python train.py --n_layer=12 --d_model=160 --n_head=5 --n_kv_head=1 --head_dim=32 --d_mlp=320 --vocab_size=32000 --activation="swiglu" --norm="rmsnorm" --norm_place="pre" --norm_eps=1e-06 --positions="rope" --rope_base=1000000.0 --rope_fraction=1.0 --qk_norm=true --attn_scale=0.177 --bias="none" --tie_embeddings=false --parallel_block=false --init="uniform" --init_std_qkv=0.0294 --init_std_o=0.0294 --init_std_up=0.0294 --init_std_down=0.0208 --optimizer="adamw" --lr=0.00282 --lr_mult_o=1.66 --beta1=0.95 --beta2=0.98 --lr_head=0.00678 --grad_clip=1.0 --warmup_steps=457 --schedule="cos" --final_lr_fraction=0.03 --batch_tokens=65536 --seq_len=512 --doc_mask=true --train_tokens=484100000 --steps=7387 --dataset="wikipedia_en"
MLP neurons of a small language model. Each row is named by its layer, matrix (gate and up: input weights) and neuron, and shows model dimensions 32-95. Each number is 50 + 15 x the weight over its row's rms, rounded and kept within 0 to 99. A neuron's up and down rows have the sign that makes its largest values positive.
After each neuron's rows, "fires in" lists the words (lower case) most often at its 100 highest values on Wikipedia text that the model never trained on.

L6.gate39:36 67 37 59 43 16 33 51 35 33 45 52 34 24 44 72 13 73 54 57 58 39 62 70 35 79 49 58 53 32 36 45 33 81 43 49 49 56 40 69 51 50 55 57 38 79 69 28 57 32 56 60 28 57 43 45 26 49 23 41 56 42 60 14
L6.up39:38 68 29 46 45 52 41 48 50 51 46 39 58 43 46 41 76 37 45 61 65 39 52 54 64 50 37 39 58 43 87 32 22 26 20 30 59 33 53 53 78 66 22 43 59 50 26 63 46 43 63 57 62 52 37 64 67 65 55 42 44 47 36 31
fires in: "to", "he", "could", "you", "she"

L7.gate65:29 37 52 63 49 35 44 69 30 67 07 62 63 38 42 65 59 65 40 31 63 41 18 90 74 50 60 56 29 49 69 31 46 41 55 57 27 57 33 64 35 58 61 34 75 49 43 51 93 28 42 42 26 47 51 50 61 25 37 53 47 70 60 45
L7.up65:46 45 72 48 41 48 40 29 56 37 38 51 40 57 46 57 62 80 52 36 42 43 52 76 66 72 47 46 25 50 60 28 31 70 48 63 53 67 41 49 39 38 46 25 60 48 49 25 46 82 60 42 68 62 66 57 56 19 33 44 52 61 50 51
fires in: "the", "a", "in", "released", "is", "s"

L6.gate46:72 37 74 48 32 64 44 73 41 67 72 65 52 53 75 68 25 46 40 29 53 38 46 79 74 47 60 81 80 62 42 36 31 55 59 77 36 51 26 61 49 62 82 45 41 34 62 76 49 55 41 39 59 45 44 51 45 59 26 38 59 42 50 41
L6.up46:65 42 58 64 57 63 69 43 51 53 64 44 31 82 51 50 60 55 51 40 43 62 73 47 72 60 55 82 57 60 42 43 62 37 65 60 54 53 90 59 53 62 49 48 25 52 44 87 48 33 45 28 58 56 28 50 61 50 46 55 55 52 22 52
fires in: "s", "its", "the", "no"

L7.gate86:60 18 67 41 37 34 57 47 38 42 53 53 47 48 52 61 61 41 44 65 63 72 33 58 70 39 37 65 48 69 57 25 51 59 13 29 54 51 38 39 46 29 53 47 70 79 56 71 51 24 47 56 54 34 67 42 41 43 67 62 61 47 58 58
L7.up86:32 58 49 53 21 71 51 69 71 49 60 31 57 35 43 42 59 28 46 57 47 49 44 64 66 36 42 80 65 43 58 44 42 66 72 77 36 55 63 60 54 27 61 67 52 41 72 61 84 30 34 54 89 87 52 44 48 42 72 38 86 63 62 54
fires in: "to", "such", "all"

L8.gate20:47 75 28 56 58 39 77 51 54 37 35 45 57 60 43 49 58 63 83 56 62 37 33 65 47 68 75 46 33 40 73 51 53 48 48 36 31 30 62 41 40 34 45 57 25 66 70 51 55 30 55 57 55 25 37 48 36 58 64 31 49 49 50 32
L8.up20:63 47 31 37 42 56 57 55 47 67 79 67 25 61 45 27 61 44 41 68 45 42 43 55 47 51 48 67 25 62 33 22 60 60 00 58 50 41 40 45 69 47 35 40 58 80 45 59 53 55 54 41 89 47 58 61 55 76 71 45 56 57 56 54
fires in: "is", "2", "be", "was", "while", "are"

L8.gate263:68 38 34 51 42 65 55 41 51 55 59 57 47 47 70 53 67 60 56 62 59 46 49 62 46 63 38 81 26 52 55 65 75 72 38 51 37 65 68 37 55 58 46 51 66 68 61 48 58 43 29 40 64 66 41 27 55 23 22 21 34 29 66 49
L8.up263:50 60 34 61 40 53 70 54 56 21 29 44 40 84 45 61 37 15 60 34 53 32 69 41 56 25 53 38 59 23 38 59 74 49 42 44 43 98 43 52 66 59 34 51 48 42 63 45 60 34 41 60 41 17 54 34 67 52 70 86 40 57 39 18
fires in: "until", "by", "a", "at", "to"

L3.gate265:57 20 56 64 79 48 45 23 52 60 37 78 76 61 63 52 63 66 23 34 74 61 64 46 59 73 70 69 78 44 46 50 19 38 50 65 39 72 24 47 52 83 72 38 62 30 58 52 25 42 50 51 47 48 52 56 51 42 85 55 47 64 46 51
L3.up265:40 51 50 53 63 66 41 38 58 56 53 61 24 49 28 65 60 24 31 72 47 68 42 63 45 56 47 79 57 53 18 49 37 59 55 32 36 13 51 59 73 60 49 95 36 50 52 23 48 55 59 51 55 79 64 36 54 62 64 48 50 57 62 47
fires in: "under", "of", "aged", "after", "age"

L3.gate178:47 59 50 36 34 26 36 46 30 45 40 29 26 53 57 45 62 26 62 34 46 44 20 80 33 49 49 57 48 57 51 52 38 67 63 57 57 81 28 66 59 43 54 49 76 21 55 47 34 61 38 59 60 47 68 54 63 56 38 58 44 39 60 53
L3.up178:69 28 34 34 37 48 64 73 44 43 58 56 52 70 44 52 43 45 61 39 40 84 41 53 54 47 48 40 45 55 45 49 34 44 68 35 71 82 60 37 71 43 40 73 51 13 55 37 51 60 67 53 28 15 44 57 45 38 38 51 56 59 68 72
fires in: "by", "at", "in", "proa", "on", "al"

L6.gate160:34 48 30 58 27 36 15 53 19 72 47 55 59 44 85 62 42 52 33 42 46 25 37 58 45 29 54 56 47 62 27 67 22 45 46 59 37 49 58 69 66 59 67 38 37 50 73 33 59 31 58 73 52 36 63 41 63 42 60 47 64 70 26 63
L6.up160:22 40 55 47 50 65 36 28 61 66 83 41 40 64 57 62 60 67 57 63 42 54 54 59 47 46 62 57 17 70 38 42 33 58 46 59 36 44 60 60 70 63 55 64 47 53 55 61 40 46 20 39 52 46 45 51 63 47 39 75 59 46 00 77
fires in: "the", "following", "same"

L5.gate33:57 63 44 76 50 68 43 43 38 48 65 58 60 57 57 70 51 46 36 47 65 44 53 64 60 22 55 74 46 51 45 40 36 80 45 77 28 46 48 55 62 68 69 59 61 59 59 50 38 48 35 56 55 38 44 34 19 54 62 49 37 51 43 66
L5.up33:64 35 58 70 57 36 66 70 78 43 40 78 35 32 36 47 47 27 16 82 46 36 38 52 51 53 70 52 43 63 43 58 45 67 57 61 32 38 54 65 51 34 51 55 58 68 65 54 64 41 62 75 49 55 43 41 66 66 57 47 27 49 51 54
fires in: "political", "to", "of", "not", "this", "such"

L8.gate262:20 65 49 57 64 67 49 49 72 63 46 17 63 51 48 59 34 21 67 48 72 32 18 52 30 55 53 63 31 42 56 68 41 52 20 40 38 60 47 49 50 39 31 35 46 77 66 41 31 14 34 48 44 55 52 53 41 49 52 39 61 40 48 60
L8.up262:67 46 58 41 63 45 38 48 27 44 52 32 66 47 52 53 42 39 52 47 80 54 87 32 47 46 45 53 41 64 50 83 62 43 31 32 60 51 75 61 68 51 60 68 57 55 47 55 23 36 61 47 33 36 58 36 47 59 66 45 47 63 52 37
fires in: "to", "could", "united"

L7.gate279:45 59 47 52 52 38 64 52 60 47 53 80 50 53 50 60 48 59 38 49 89 60 58 86 54 59 65 97 32 29 54 71 82 56 31 62 67 66 63 38 56 48 63 47 69 40 60 66 72 71 61 52 69 50 39 29 33 48 76 38 76 53 65 46
L7.up279:83 41 55 28 68 50 31 02 48 34 29 49 46 51 35 63 41 34 31 59 46 58 35 64 40 52 42 62 42 45 87 60 36 48 42 55 45 51 36 53 59 51 67 52 43 55 84 44 41 33 87 42 39 56 32 21 52 59 55 47 47 52 73 49
fires in: "for", "after", "aged", "of", "age", "died"

L3.gate301:45 62 47 59 34 36 47 57 34 59 52 51 51 46 44 66 60 62 31 60 69 44 32 60 66 32 38 17 53 37 59 50 50 91 43 14 52 72 31 32 42 56 46 46 59 62 56 53 84 80 75 42 74 61 76 62 13 37 59 75 70 43 77 58
L3.up301:72 43 42 23 59 24 18 47 65 50 47 22 67 44 42 43 14 46 25 49 66 73 54 39 52 77 52 65 39 34 63 59 67 42 54 44 42 44 46 47 40 35 46 51 42 39 42 57 47 58 79 66 28 32 44 49 34 66 34 38 53 34 43 43
fires in: "has", "have", "are", "is"

L6.gate68:67 56 33 70 52 54 49 45 52 54 55 63 44 43 57 58 35 45 44 51 50 29 50 55 75 74 25 40 58 78 67 52 24 60 57 65 53 61 54 71 39 70 44 77 68 77 46 29 54 61 29 77 52 29 45 41 40 51 64 57 31 72 58 43
L6.up68:71 44 72 61 17 51 47 43 32 42 48 35 21 53 44 64 40 46 34 63 39 66 63 35 55 46 61 60 56 60 28 50 44 35 62 53 40 58 54 39 38 57 56 66 59 74 60 53 60 37 55 77 23 71 48 34 44 64 77 42 42 46 54 58
fires in: "a", "an", "to"

L7.gate120:45 55 45 49 69 46 30 71 54 56 14 64 51 59 50 59 52 37 50 39 60 48 64 84 74 38 56 66 61 24 60 52 85 40 54 47 48 58 58 53 45 33 38 37 55 34 70 52 58 37 61 66 61 52 66 31 48 63 63 51 49 51 65 43
L7.up120:85 38 55 65 62 78 64 63 63 53 28 44 43 59 46 57 46 18 41 52 40 32 77 71 43 51 79 51 38 59 54 47 69 40 18 51 12 47 38 50 64 69 41 64 48 60 43 45 50 45 72 36 39 34 61 43 33 70 52 64 41 27 68 60
fires in: "for", "to", "after", "in", "following"

L5.gate240:72 34 83 77 66 42 41 52 62 65 57 37 61 52 61 55 42 39 47 50 71 45 68 49 49 56 67 56 30 52 57 49 13 66 44 26 37 83 65 55 57 45 62 44 32 71 44 54 66 57 38 30 39 36 56 32 43 66 57 62 69 78 19 58
L5.up240:53 65 40 52 21 37 61 42 49 29 23 13 48 46 47 35 45 37 45 43 51 44 52 53 44 66 78 41 74 43 40 60 44 39 55 64 52 37 39 45 35 57 53 43 61 25 79 75 76 56 52 54 47 41 68 61 70 58 55 48 57 62 51 62
fires in: "while", "where", "after", "to", "despite"

L8.gate250:45 73 55 60 49 60 33 53 28 56 48 46 58 38 67 41 75 24 39 20 58 36 58 34 70 27 42 71 58 34 34 67 28 64 50 29 77 64 30 42 59 35 74 45 44 52 63 63 80 20 65 59 72 70 46 46 35 77 54 14 38 38 25 40
L8.up250:48 30 28 35 34 54 21 50 27 69 53 44 44 37 29 72 26 54 36 60 39 35 15 56 56 56 53 68 59 43 37 52 11 53 57 61 39 20 51 52 59 50 52 54 60 48 71 72 55 33 59 54 50 39 36 40 41 39 62 39 51 26 44 60
fires in: "to", "co", "department", "family", "would"

L5.gate187:54 64 03 30 60 55 46 33 61 59 44 47 86 37 55 53 43 26 36 47 69 54 60 69 43 43 48 59 51 57 54 55 67 52 49 59 21 56 36 34 53 40 67 38 27 56 45 43 45 19 37 49 25 62 56 20 22 58 50 43 68 76 64 34
L5.up187:57 58 40 42 54 18 70 43 61 49 29 42 47 53 46 26 73 45 44 67 51 52 65 53 56 58 51 54 53 07 63 08 73 41 64 60 46 40 47 46 50 49 54 33 54 37 74 16 78 63 59 38 75 74 38 55 55 67 62 66 56 70 28 56
fires in: "while", "when", "after", "before", "whilst"

L8.gate22:33 51 50 33 41 64 44 62 51 28 28 53 44 45 60 52 41 61 65 38 74 37 61 38 58 61 58 87 31 55 47 55 40 75 52 53 72 66 42 38 33 53 76 45 45 68 50 49 50 62 71 46 70 82 66 54 34 34 20 34 57 35 56 43
L8.up22:46 76 29 47 40 70 37 59 51 46 19 43 39 35 63 47 45 33 40 50 59 49 56 26 65 38 20 19 48 50 60 64 63 38 73 33 67 35 55 47 55 63 22 58 36 59 51 12 75 50 60 41 42 49 59 62 38 80 64 79 68 50 64 39
fires in: "can", "to", "4", "would", "5"

L7.gate302:22 45 37 47 18 62 45 35 45 76 73 38 53 33 46 76 45 20 52 50 50 54 41 65 55 36 64 38 35 59 42 64 68 86 16 62 39 65 26 55 35 51 63 31 51 41 34 38 64 38 48 35 74 44 41 36 28 57 65 47 56 43 56 70
L7.up302:67 52 25 50 62 61 42 44 51 29 62 38 66 49 74 34 79 51 22 34 53 60 42 55 15 31 37 63 51 38 44 28 61 55 54 68 59 72 52 37 32 40 41 50 55 41 51 70 71 41 45 19 33 25 52 39 77 51 38 58 53 76 61 69
fires in: "that", "can", "which", "to", "will"

L3.gate220:31 24 57 60 45 63 55 43 41 43 67 70 43 74 50 72 33 62 60 64 59 52 24 69 81 61 68 48 30 28 94 45 28 49 42 54 55 56 16 28 22 72 62 23 52 42 49 39 56 76 42 62 58 47 60 54 45 60 47 60 52 58 37 49
L3.up220:54 46 76 44 34 61 72 57 60 62 55 64 60 45 50 48 58 41 59 45 29 70 52 64 44 46 53 64 53 53 51 44 78 97 41 29 49 78 50 48 74 59 43 61 31 55 28 16 65 53 54 50 74 56 69 56 54 34 76 61 11 31 60 38
fires in: "other", "to", "latter", "various"

L6.gate244:67 21 43 40 70 45 72 41 53 71 53 43 76 37 62 64 52 31 25 40 61 53 51 42 63 65 52 43 54 47 66 43 33 54 10 63 48 35 36 46 39 54 67 56 47 36 45 32 63 39 54 47 34 38 28 33 16 53 15 64 77 35 48 60
L6.up244:63 43 52 69 39 51 56 44 26 69 62 63 35 27 43 40 40 59 38 60 48 60 44 59 67 76 50 48 41 57 66 54 47 54 18 47 56 54 57 41 02 58 41 50 44 73 72 17 33 37 80 52 52 43 16 48 41 44 53 54 40 57 70 39
fires in: "as", "for"

L8.gate180:52 38 47 54 53 31 49 58 40 42 50 46 62 24 52 62 49 44 63 26 62 58 26 58 42 12 51 55 69 20 60 67 76 41 46 59 47 62 24 73 28 55 45 39 70 46 42 51 39 41 44 52 31 34 45 55 26 63 62 39 75 47 37 56
L8.up180:45 39 52 61 38 72 44 33 40 39 78 25 64 56 61 29 54 77 43 32 48 59 46 34 40 83 62 64 49 59 79 65 42 52 71 43 73 69 70 38 52 43 48 56 53 50 61 52 27 45 61 75 69 49 38 63 43 50 40 44 75 38 58 27
fires in: "in", "1990"

L7.gate157:52 77 80 54 63 40 32 37 62 36 57 53 69 71 70 48 52 66 43 56 67 69 33 39 39 45 49 65 39 57 55 43 51 55 39 70 41 66 66 82 58 44 70 52 76 39 60 29 54 55 23 36 71 55 41 28 43 67 44 66 45 52 35 46
L7.up157:33 47 27 27 53 23 46 73 62 24 44 73 50 41 47 55 46 49 40 57 52 39 33 62 57 69 40 47 50 90 57 26 31 39 47 65 50 32 58 37 42 36 40 51 64 66 68 29 46 60 44 53 31 55 73 59 55 36 52 67 37 53 69 27
fires in: "an"

L3.gate146:70 42 28 62 64 50 10 32 39 42 32 54 49 40 35 58 31 60 49 56 54 35 59 56 62 34 52 71 51 44 35 31 37 39 34 63 41 45 68 47 51 19 42 49 59 66 55 51 61 43 41 49 50 45 66 58 30 34 51 28 50 55 44 58
L3.up146:23 51 18 40 60 51 21 27 45 63 62 30 49 45 33 49 57 56 76 56 16 47 21 59 72 48 81 80 37 32 42 53 49 42 53 60 70 37 57 51 81 51 33 38 51 62 35 46 65 51 69 29 55 03 54 40 54 47 34 42 71 63 35 50
fires in: "was", "been", "were", "began", "had", "did"

L3.gate225:31 75 58 61 35 47 48 70 45 87 45 54 51 32 73 46 68 30 41 62 70 36 58 62 67 32 23 35 54 48 58 35 50 64 45 52 55 42 46 48 43 61 69 55 28 63 32 81 49 42 35 49 57 58 60 65 43 47 57 62 67 43 48 69
L3.up225:50 27 49 43 44 65 60 51 55 35 60 39 64 51 43 34 44 69 64 39 59 50 43 47 36 86 45 57 29 45 49 49 24 66 49 49 52 50 28 40 69 87 50 23 23 50 42 46 47 80 53 68 47 44 72 55 20 53 56 29 43 41 46 59
fires in: "who", "that", "such", "whom", "whether"

L5.gate317:44 65 16 34 58 49 59 42 44 62 42 48 69 58 80 48 68 43 74 59 55 37 44 74 53 18 35 27 58 40 71 53 67 56 52 55 40 62 46 63 40 64 62 14 28 38 43 56 55 58 42 77 75 52 59 64 25 27 56 40 62 54 28 40
L5.up317:62 44 09 40 62 52 25 18 38 60 54 45 47 73 48 45 24 61 75 56 36 44 47 78 72 49 69 43 13 74 67 40 55 55 36 59 60 57 66 57 36 42 64 40 64 59 25 34 63 55 36 77 48 63 37 69 58 16 43 58 68 48 53 68
fires in: "the"

L6.gate234:27 57 36 29 42 53 23 48 60 38 39 67 23 37 45 83 43 66 18 80 56 49 55 63 60 54 41 69 71 65 53 49 51 68 55 31 44 64 46 24 26 51 63 39 79 62 92 66 58 40 39 25 74 67 55 69 49 49 50 55 55 51 64 61
L6.up234:50 58 46 25 37 46 42 66 72 43 46 63 38 68 55 44 19 45 44 43 50 17 48 40 90 55 47 51 47 52 17 33 59 32 53 51 45 46 54 49 44 56 54 50 60 55 44 46 81 33 42 48 56 35 77 37 35 75 47 66 63 68 59 20
fires in: "each", "any", "which", "an", "that", "some"

L7.gate286:67 44 65 36 32 29 51 66 59 56 61 49 76 39 55 41 29 28 66 49 73 51 37 64 51 55 54 50 53 51 43 44 61 37 39 65 71 39 55 66 29 68 58 51 50 50 44 54 24 74 32 52 47 43 43 45 58 68 67 48 80 44 67 55
L7.up286:75 52 61 67 55 66 57 68 59 68 37 60 50 60 60 48 49 66 37 41 80 38 54 48 55 44 40 75 27 41 55 57 36 35 35 46 57 52 57 66 45 47 38 51 44 57 50 28 31 60 21 43 68 61 36 62 35 76 50 30 63 50 47 55
fires in: "is", "was", "mi", "were", "as", "m"

L7.gate303:38 59 59 55 40 47 36 24 36 56 49 41 60 37 56 73 50 47 79 47 46 32 63 56 58 70 35 65 44 65 61 75 57 34 30 54 39 32 62 61 55 60 46 36 42 66 51 62 24 44 58 69 44 36 55 31 45 23 03 33 58 52 59 49
L7.up303:51 12 16 47 44 45 59 48 46 41 70 36 82 57 51 45 67 39 48 39 43 72 53 57 60 32 29 60 63 69 36 32 55 37 39 59 35 65 33 35 34 46 65 55 56 57 42 33 52 25 68 56 44 40 45 39 59 63 39 58 67 62 69 62
fires in: "can", "to", "may", "would", "should", "could"

L3.gate42:62 46 28 44 57 37 17 38 45 63 55 47 41 18 65 55 68 41 54 60 47 39 29 49 51 51 59 93 34 51 57 40 44 58 55 72 50 66 48 60 49 47 48 53 65 49 47 40 62 64 75 32 22 49 67 36 48 51 49 53 66 58 55 49
L3.up42:30 43 46 40 36 73 59 59 53 40 36 40 39 68 38 46 36 43 65 28 51 69 46 45 41 40 36 48 46 61 23 50 53 54 59 52 46 60 27 36 39 48 70 62 27 25 35 84 39 46 37 56 47 75 31 26 59 61 50 47 52 47 43 49
fires in: "by", "also", "may", "to", "any", "not"

L7.gate278:50 66 57 52 43 43 30 69 65 23 33 57 43 44 55 40 49 34 49 59 50 85 41 42 43 60 76 49 77 49 59 32 63 28 39 65 39 49 58 47 63 36 44 31 73 55 78 23 56 40 30 17 35 38 50 22 53 33 56 48 52 70 68 37
L7.up278:73 55 65 59 52 40 41 36 58 43 40 24 54 77 47 39 27 62 66 64 52 42 69 52 50 69 54 64 50 70 15 63 59 57 07 71 50 54 72 65 17 55 45 33 58 56 72 52 68 47 37 66 59 53 58 50 42 57 54 36 31 19 64 40
fires in: "an"

L6.gate219:49 35 51 38 65 47 50 54 68 36 48 60 36 73 65 65 36 55 60 53 58 56 55 59 72 52 41 59 43 57 49 32 49 65 27 40 60 40 43 60 08 44 71 61 69 42 75 22 55 33 35 19 62 78 37 31 16 35 57 42 42 55 60 37
L6.up219:63 61 69 50 54 53 46 55 66 40 68 52 56 50 55 66 55 61 28 65 49 69 46 01 50 57 47 49 49 58 33 53 59 48 40 48 66 30 33 40 38 62 57 28 34 40 37 38 45 57 48 38 43 82 37 42 35 54 78 61 74 53 42 37
fires in: "an"

L7.gate6:24 67 68 46 16 49 48 40 57 43 50 41 89 67 54 42 68 65 60 42 50 38 50 65 59 74 50 64 69 58 60 84 72 67 40 45 79 46 53 45 45 55 38 44 52 44 58 76 51 63 60 75 70 29 69 31 45 40 58 40 73 46 51 61
L7.up6:51 55 13 34 60 44 63 61 62 79 61 36 20 90 37 49 30 58 50 68 56 22 60 34 58 85 58 65 64 67 68 26 50 31 51 57 17 55 75 57 49 53 31 40 68 56 47 41 37 43 39 42 37 43 64 37 54 68 85 61 47 46 50 44
fires in: "was", "played", "as"

L8.gate61:43 59 56 49 62 69 20 40 81 23 55 79 60 69 62 26 35 59 49 62 63 49 56 37 48 57 48 68 58 84 45 62 60 58 36 58 53 51 54 38 47 72 44 37 61 52 46 28 47 62 26 33 68 59 73 50 42 67 44 29 75 42 65 41
L8.up61:53 80 35 47 54 16 38 52 48 43 57 60 24 62 31 47 28 83 66 56 56 48 58 54 55 40 59 42 61 40 43 57 44 47 35 48 57 50 46 50 30 44 44 26 51 67 44 13 37 17 45 57 68 45 62 20 48 66 75 48 36 62 43 49
fires in: "an"

L6.gate150:64 51 28 35 42 31 32 42 50 43 38 49 43 60 33 34 35 47 41 33 53 63 52 68 31 24 44 31 60 31 37 35 41 70 40 58 56 58 47 43 38 59 61 16 79 65 42 09 58 31 38 60 79 48 73 31 43 72 40 27 73 55 52 73
L6.up150:52 47 44 39 49 49 51 33 28 33 55 67 70 45 65 61 27 49 31 38 53 47 40 71 63 34 40 48 59 39 72 41 62 78 38 41 42 71 26 67 40 46 51 57 44 38 74 60 27 36 36 49 44 36 38 64 17 43 48 47 65 79 50 44
fires in: "of", "in"

L6.gate206:75 28 34 40 59 34 60 28 37 49 64 60 41 50 45 55 37 42 58 61 58 37 46 68 94 67 41 63 51 72 65 24 51 51 30 37 39 42 51 31 63 69 53 44 66 52 44 63 42 61 31 50 44 50 60 47 59 42 31 34 63 61 61 75
L6.up206:56 46 54 31 91 36 54 14 58 44 67 58 66 52 62 60 59 30 38 29 33 39 45 55 53 40 39 23 49 61 43 47 48 75 32 41 64 42 44 58 66 51 45 51 20 43 23 59 64 66 49 27 30 33 37 36 37 71 65 42 48 41 35 40
fires in: "were", "was", "are", "of", "is", "american"

L5.gate108:74 46 73 58 67 57 54 23 57 52 44 43 33 58 68 42 63 45 50 37 86 57 61 31 31 61 50 40 69 48 58 54 56 49 55 43 70 42 15 39 36 30 51 37 87 33 53 52 44 65 45 64 46 43 27 48 22 54 44 39 50 53 56 60
L5.up108:71 47 78 46 75 53 70 33 43 67 58 49 40 33 60 31 54 26 43 31 59 70 53 49 53 49 65 60 38 49 69 73 63 37 35 48 46 52 42 45 38 13 56 29 56 27 73 48 71 60 55 42 55 30 45 28 43 65 40 43 46 49 48 49
fires in: "as"

L5.gate282:21 61 44 59 43 52 59 61 52 53 25 73 62 43 69 64 31 42 44 56 58 42 52 80 66 56 51 69 43 68 50 66 39 51 34 53 73 70 72 53 13 43 62 40 68 72 72 65 34 24 37 36 34 37 52 46 67 54 46 48 38 71 62 79
L5.up282:61 52 66 15 37 50 70 63 58 56 46 86 46 44 47 48 43 62 38 33 49 61 40 78 37 57 45 42 58 61 62 63 30 46 80 47 55 31 36 31 71 38 34 61 46 27 31 63 35 56 88 42 63 33 41 46 47 50 54 38 60 32 51 43
fires in: "make", "first", "making", "to", "year", "made"

L7.gate139:64 40 44 63 22 38 62 41 42 55 37 39 27 63 56 41 70 45 36 57 70 68 73 60 73 65 44 38 42 64 60 70 77 58 29 41 46 76 33 38 61 64 52 35 42 49 36 87 28 59 66 48 71 59 41 31 52 21 51 52 64 46 45 45
L7.up139:26 53 44 43 44 75 65 64 30 62 62 50 40 54 35 54 57 54 55 51 33 38 56 58 64 55 50 58 46 32 71 57 66 67 60 63 76 51 64 45 52 44 78 46 50 11 60 48 31 44 39 27 58 49 44 31 60 22 39 70 42 63 24 67
fires in: "lost", "in", "until", "to", "since", "born"

L8.gate37:75 32 44 42 41 33 43 17 57 56 48 67 74 40 64 66 53 69 44 42 64 58 48 58 72 69 54 56 51 69 57 38 43 41 36 63 67 45 41 49 50 42 48 26 52 73 35 40 53 41 48 25 41 58 37 41 36 56 44 28 75 63 69 58
L8.up37:38 65 64 81 78 53 68 62 61 40 68 46 47 39 17 49 64 50 80 81 26 70 50 32 34 67 75 35 55 49 67 50 31 41 46 51 56 28 41 64 63 30 29 41 57 47 53 53 46 22 66 76 70 66 49 40 67 52 37 44 39 48 38 43
fires in: "became", "is", "called", "as", "considered", "it"

L7.gate316:58 40 52 55 37 53 50 42 37 49 37 51 41 89 65 21 68 39 66 50 65 69 38 63 54 41 53 66 35 25 41 42 28 58 51 78 51 52 45 42 67 37 58 43 51 28 89 33 75 62 79 58 48 33 65 50 49 33 64 39 78 51 58 39
L7.up316:51 65 27 49 43 49 54 66 43 56 35 69 44 61 38 59 42 34 81 36 41 58 57 17 31 42 58 45 37 62 24 47 51 26 57 52 55 85 42 49 60 49 59 62 46 96 46 43 21 26 63 30 55 31 71 58 25 79 68 66 85 50 39 66
fires in: "by", "of", "in", "from"

L8.gate304:39 46 34 59 38 65 19 76 56 54 58 69 40 54 33 43 58 27 51 61 48 20 64 45 45 38 65 61 69 66 19 36 48 63 58 41 31 49 28 48 46 78 53 60 38 37 56 53 52 70 46 65 60 61 56 45 38 26 33 39 60 56 29 49
L8.up304:69 53 42 44 57 71 34 49 46 62 32 56 43 57 51 50 48 50 31 81 23 30 61 83 69 53 46 50 65 62 63 80 76 83 44 57 48 37 59 72 63 43 48 57 58 42 58 79 50 78 30 69 35 35 37 66 57 61 30 31 58 42 23 23
fires in: "the"

L5.gate86:48 60 51 39 30 31 44 49 28 33 39 66 70 39 71 49 46 37 16 40 68 75 45 78 47 68 51 62 65 45 58 54 56 62 58 44 09 33 41 50 56 87 41 35 39 52 44 27 44 53 59 53 30 78 54 26 49 47 63 17 53 48 57 43
L5.up86:24 62 64 68 40 32 44 43 56 54 36 45 56 45 56 44 43 50 20 44 58 44 63 46 34 56 33 74 32 37 59 67 70 45 74 16 70 64 46 49 25 42 37 41 56 18 41 49 35 58 67 56 23 31 37 50 26 67 65 58 77 47 33 42
fires in: "with", "would", "can", "will", "must"

L8.gate55:49 67 72 40 42 47 33 43 41 63 32 38 76 49 52 57 36 58 26 68 63 48 35 54 41 60 51 90 36 71 60 43 63 63 33 41 46 86 56 42 14 46 65 33 55 65 36 38 44 59 54 31 32 44 49 46 62 37 31 38 64 60 60 41
L8.up55:70 24 42 34 56 44 41 25 54 69 55 73 36 75 35 72 48 40 61 63 34 54 35 39 63 56 50 41 84 51 39 66 36 29 53 25 57 52 44 53 68 51 62 35 42 50 29 94 46 68 71 58 59 23 42 39 37 50 49 61 43 29 53 54
fires in: "as"